Weights of a small GPT-style language model, trained from scratch on English Wikipedia.
Size: width 320, 10 heads of 32, MLP 1280 quick GELU.
MLP neurons of a small language model. Each row is named by its layer, matrix (up: input weights; down: output weights) and neuron, and shows model dimensions 16-143. Each number is 500 + 25 x the weight over its row's rms, rounded and kept within 0 to 999. Numbers have three digits each.
After each neuron's rows, "fires after" lists the tokens most often just before its 100 highest values on Wikipedia text that the model never trained on; "fires on" lists the tokens most often at its 100 highest values on Wikipedia text that the model never trained on.

L9.up411:514482507495511499466505469532453503531475521487506479522480518498473434514506484529511527502473519432554483529527485481498510528494554487521478539500541482483481513520457479510517489494539494543509507499476443487527542503481540488553507467526516490486472487488518492478483509492526484471491490525544529492518493483463525493499509488506519468490501529516511515492474497513446522474524
L9.down411:520522487488499517516477525486545474495474520496520531482476500497504524495513497529494481493513479533515503470426488531526481508480515470539496532504482511519488446537471528497515495460502472498548449506540567521485517487560487478506487497547474503546525508507476489486492497522491535518509493496539472530482489529521467480497538495501478460524484553532493534476477514485486503525457
fires after: "| "
fires on: " ", "Pos ", "ym"

L3.up357:514494464504485513508504483491454493495492488502499490504505464517521503496484470539565503462482492505513543509482549476535493500483510479497497518498529502509477484480501532512519516522541489486533521519504528481528530473474475492508496493494473482587452490509482488484457506497493464517481501491492532518503455483484513463535496494526552504522499498563492527517480450524515485520501
L3.down357:488528476511501472532492515487503484515526531501530478529491474490506457498528492529440474538511510490541488486535439487489508470538500499495475505547525503491512528506525509517488529453459500507485470494506466531476511513469505505448528525470493507440526505498513540512494494481559536507506507534483508477509484520498506549506522524468530487469507506510512491501544526516448537457483
fires after: "| ", "==", ")", "S", "Sc"
fires on: "Candidate ", "\n\n", "(", "History", "en", "Swing "

L4.up1159:460516472572471500493508474479491479519458541559518489493485520516570518490464479519550498516532496511534504465488521523482552507479490510496489509492520479490491495500494504452473452501528473470518510522485479458472511481535529496549481478493515477482484502513523486554497543505467470523479483482601504526499496497481535525459537510489492472489506495515486520521464482481527485497489
L4.down1159:533480508456510500488503479499483485491539481479505524515542502499458506513536500490460500486458490471516489570492463464493421486523512457522506468499495478496509482525487505553516563501515499499501481465544524515528494502481510516451527503509496501548488470486489509464506488513538489476511505479461534482494472505506487458566496497495509554540488492500526525473494501487499547545498
fires after: "200", "–", "198", "-", "201", "H"
fires on: "9", "6", "202", "8", "album ", "op "

L5.up1044:503518513508510479507528475490486503514497501518512524496507499477473502494492529564470469478485492507431496502513469501496512508553509470448476491507492482517505535526507468529448473560516530514504516513500530510479479522543495500518506463501515536464543472513491530465502498489485486510500467486518518541495466481526529519499488468531501515502568488523482463491485468487489489526519
L5.down1044:556486492488504494535454487519503536494467547498498486494508488517519560470491492509502499486461529504540532511520485474500496471512489503529533490497476501449500513510507492462503527453527458483523513489478433459508477507509482501485514507543447449546465540504483469504495543479480504481509518527477491533472547510501470451525527521481489479510473501490487509502508516474487492485506
fires after: "200", "199", "University ", "201", "{\\", "\n"
fires on: "9", "7", "Press", "9 ", "text", "|---|---|"

L9.up1139:492481521479530496538453498470502449501476483534488453505496512491508502544537442495489498513495492529457488472507519452489502512511527485504455499490482473481461496521533456509509540501524470470530494534529552505419486500499524487487515487523474469514492467529529488495473515466479503512509470565485492489498461538484511498515491484519522469464535511522477519513501496484494482482539
L9.down1139:544500464519475514478482507510433495512523507486517494515514526498524510507480507487476537504479512483503463530506516490497506481498453516482507477527479497505511482521453487499499492455499487503508486531507528426517520512567484466465478506555503491487489490492495520507491542467530521551520465502498477439547475508519442506482497483512525498538486522494501480448464521511483533514503
fires after: "\n", "\n\n", "| "
fires on: "| ", "- ", "==", "i ", "==="

L7.up1212:504539502518479553465507516487480509504475495479510506480494523514493491493476511560499509491550532489511526502504480505518507499535539494489470480472521560504475527531506498515428491529493467509490497500468480496509507494491468508494509522491488505506437470515497466501478481467481503514561526511491536487477462517506461506537489529523495442479506543473515487465478464516474518565501
L7.down1212:484515498521465459491473470517491471473532490466507462491480486492515490503483551466526467555504537503480553483507530527505508505486525487543559515484515536549510495494513484438526514488503532557516500504529531477477489504546527460502512495541461500477511478488504534527492540508508536455468478494495507465512483484507507477490460474447485499511488505475520463470430517475471485470497
fires after: "| ", " ", "0 ", "3 "
fires on: "| ", "+", "−", ".", "Pts "

L3.up145:542517545486541488494489521471489443516489488485556469500471495525518515500527555520521479550475479515485477482512470504500570503503496515484473523499487512525486468485478493517509493473484503526462513507432493503549485495536517463525516521505467494505480499507472491511496478490479487495496503504494484488485494496527516475483488524521484489500522488471483486505508508512494529536506
L3.down145:469486480494480500522555489510500495483530494495418489484506529519481503484453445501499526489498534512533515514427518494531437499491503518511490470488494490494496539504497491490483485510515480476529462465549529549471511496490474534454507512512507508503497521472535479489519502513507508533530477497491515519524498526513502548509503478484532510486481466467478518476475515509502474515522
fires after: "4", "3", "5", "6", "7", "2"
fires on: ". ", ":", "| ", "text"

L7.up607:521482509481478496520518463507479487521566451521432473531496515509504497458524529488496467480473516546498555471477463482488465533509461548437480499481495507529493494437470538534503532550524565477502536500506568512477520513515492492499478480482499511508498527469500492530532555527518487520510438488496486520492526460496487509443504482529505503493544504438488486503521493475502495530482
L7.down607:495510523504489475530472494450530483524505498561497477463511453483525457524530479526530519514514503553512526502426488476468467497482483520469500502534510492497495511455497508492507575532497481482511473465518487497542518507519501550507506481512498500510519528489525480509482484507531498431491464513423465489488537476522495526503466521521496505482479524515528514481499498467636495527480
fires after: "|", ".", ")", ")."
fires on: "\n", "\n\n", ". "

L5.up468:482500487532536514546536505487486483495486493520477491486482524520503500482477498506481498520493457483515520480515531483499524482520540528480493509543531496482496516546491518501488528508457512500465509469505470541448507525475540471508469506478500459540515508462503505520492530511516490452523491460488492502492494490493469518519485502555510509565451521469498484464519496510482480509527
L5.down468:494530498522537506504525468519481505517532487500503477463493472511504445513570529490514472492449504506478458501535526528546489527494493468517494466484443490490502521478515466529511468479527489508496476522505517530498511486528506505528504474522510536465514487511504492526471444471524492508501490489511497471511464496525507492508452514499506519509478532475559523512487492464495529472461
fires after: "| ", " ", "No", "D"
fires on: "| ", "4", ". ", "ul", "5"

L3.up1250:469475512568505517505491485502520518519524476543491466479445497509474534472533509509513503515523527537471521472532516504505481519452541488469469494482485486508537527500497498526494523524490502487496570483506492487489516503528492529563495518502512508513493509500475502520507508500542489463489465520496509466455503465464515494500451495524490502476538481507472528471517446456531483543489
L3.down1250:466530504503555474477506533500498509517518517528468497519483513533468551524504503525464494515516521503491497496414543464520499497499490518490492475495527490517540518468489472542494537532516489497514512453481496472516537512486516503524513509490523529526457501531505489491493509498494481481529508479474480486487509538532548497459499506535460486477534498518497515509498508510632482556496
fires after: "|", ")"
fires on: "\n", "\n\n"

L3.up487:488479504515462461492446511512528520530480490520523481491477519501519471494534485465494506525475523468423482487520479518512491521478500533473535495501487529520500534496493486506472468535444487498517499519462479507471469460468497477509532488497489515545501510478528505512458528526513521493491455499533531489490470483530493473488512484543511484470512507497499541513514496484515493509518
L3.down487:498485513474534520464452529483484491511502513560514460505487504504467475522514465508520499523482490516510524521408520448520468490448463503504494502512538501480554481498552480548493519466532540460441478495494483485506506507520499545548527488515514495538459526477484496491528477521532477517544474511491498518517541531518501521488487468545510477442506483492508508492473472466545496480504
fires after: ".", "the ", "|", "List ", ").", "number "
fires on: "\n\n", "\n", "of ", "other ", "only "

L3.up1059:491494457521478514523495518491486493430524493454472501574473499530508575518527488495471500498490486493517543482515513515497438480462496511528497567525522470477456496487521514499460505483486558516518500491525530496538506469524499509488438486505523479485486524480511496473549527480498484503508489508525488525508473503538496522542503477503541487500496488470549496454500491480486499504493
L3.down1059:544488483503508550494532464499514533500543500478521539517481519518516510522519494499465491497528491505492495480574458480504530437481477506525464509549495490503519527520476492497502534521498513500478500487508514439520502473513502511456483513517482537498490496489526543487534485545470495481496522505451487485477522481517477539513488505504514486487485460505516503498509499488444505512508
fires after: "\n", ". ", "\n\n", "Candidate "
fires on: "| "

L7.up1073:497470478540521516526472467523518484519492442507463497497454503506511495465491499444524474486482471492505519492461487477473511512467484519474511540485535471483533516499500474533430522511515505479496514486513506484473495510523508495502462534467496495511479477503497503474474534515508531491496524490493498548478497502532499481518478457507497482455487464473528522470487505516555473494537
L7.down1073:489504462485475483484544497499480492489532484509477522521523506480525543497521468497490506497523502471478516489396529450540487489499509525483446485456480508506493513497498465523488582464517507522517504511468507469490517512459518490491513494519509500557480474481505463489493515500500497475504540520541480475475513495533499498479509539516504496467508543516507536509460448497599490512491
fires after: "|", ".", ")"
fires on: "\n", "\n\n", ". "

L3.up440:484501476503493515533451494518480530484509468504521498521492508484512503497530468481483515498497475553460523512526493506492542511484487525471488529568530502491495547491534501508518491524516473488513510549502520521512503507523470476468485517539494524504525500506504524531512501515518520492519503534482493484518475510507478523503505501536482509461524504472503520498435484513447479501508
L3.down440:524474497496501454502513507496524491507512479432496490504484528540489476476497486528508483526532492486540484503503504503499515510512497514553510522498479497499496449496502523493485522543543486526515505474511480497533506482470515499466499493538524455489483462464527494473499502487503501511465483505499486481503492479516488496494472487511503551524493528475530482505500506488505510510532
fires after: "\n", "\n\n", ". ", "S", "N", "hold "
fires on: "| ", "; ", "ut", ". ", "_"

L7.up33:533509501483506483527526498500507473497444507484470522506465490519453496510500494484463489496483481466516511515511491583509483472483504496477536477467553491493441480490533477471492473480492464473502495481493549460502482503454532525490512507497468461541487482497470482508556530496501477476501516483495471526501536522466472512529496492530491470466488473487517515537508566504463495527464
L7.down33:522555499498541502474499507524477472499517509512492480490514530486506523490541472551492503504495516502480486481533534468490481547527499480481505489508510508488485505548468511472493502503506503521485480508525502480511552469532495470500488488535529494481501523487564525509477520538492500516504454518500509483481490473526491506486483498515499473510475510495478459500504509516458482505524
fires after: "| ", "1 ", " "
fires on: "|", ".", "6", "20"

L7.up490:482467512505442506516496497506497493506484475512480456501482497525480502521512471473519487508459516519526494497468503464502520510480446491479506491495506505447513489470493504539484532513512511471542524481517486494502469503475480495549491531527519469533515509486494490491535503556523477543483501466484472445467538464498488485532442484485464469491500527486506518528515500483520510486485
L7.down490:510541470552498520504481496470481465520539513522469455501500479477516492523516468526459533524510468536503524474386503527486499499489503466473494502484511538520505536474464470522470527466499520489490495500508471472501523475465510480521486506495474507483530490501484525511527471506496491530462494479495527568501552537539519528483494505480480520509520511494481481487479485507537490496491
fires after: "|", ".", ")"
fires on: "\n", "\n\n", ". "

L9.up1155:473526515470504514550472432535515503550524522550459501494486538492474511530498490503505512512508497463499503506510496478517481481492492477463526515477540470490490516515477493521495496467517488526473493513492516557490491468452544477486474465475508511522504521467502501491534471494485445486474503501464491553477492494511455500444481499487464496495529511485481511479506493506472444529528
L9.down1155:495470521516490467544498492460449462531521472520484505477524468492522535513530500567500488506504494488536478529471504504454520482485493438478546504467472483508456497490523502496522515537477543459490525519501502467488533527488502476512491504461507497479541532473523499558487514530505533496511486518535496478467519484505492477510524514523472478507518513523469466544502442511489481492453
fires after: " ", ". "
fires on: "|"

L4.up50:548474455518512507510498504509531481491515510501479501508540514490448508463522485488469547549521509465494495494553483533498504479478496510489480493467476490527496518541508522475483521482488478520508536473518481505486521469482516486517473515512493486488482452471472499466541488491454488504510479527426478485527538488497469531485512500484493519532506459493491511500489523530517482493534
L4.down50:468516503478526494467509512495479440534528511482466491534498480491543527481502488492452484492495491573524503509464476512498434523531477506510513502519573507481502502504518493538535497501523515479491496521491500507485468479503486541471531480528484525533503530534542505480513482512504538487533499472539530470449492489507509466494465491523489474475506526518514492508498505481596532487460
fires after: "| ", "|", "8"
fires on: " ", ",", "\n\n", "\n", "."

L5.up226:473495496494517509510482504476527530523492516536440496538455517532488476453497475517519507519479522519508550488500510445507459507492491532435484527495477491525497528491526546514482547510515475523518464475471506495521545492513496481515488504465502486478497499479523530529501548530498480436531430511473510508477491474510490519500486514475480489483541542497496517517521517486517523518510
L5.down226:502495504505519475550485489485518505509495487534427486489448496534485487496505490508513487517478507507491529491463490445519470520483480531454483508498469487501528511498522514531471548511514511506507499474484498491478519499512503472486496482539502518513495499508504535505498517524510519462534442532490502527506503457515518525501494521483483520475542510499525478478527475462691510530537
fires after: "|", ".", ").", ")"
fires on: "\n", "\n\n"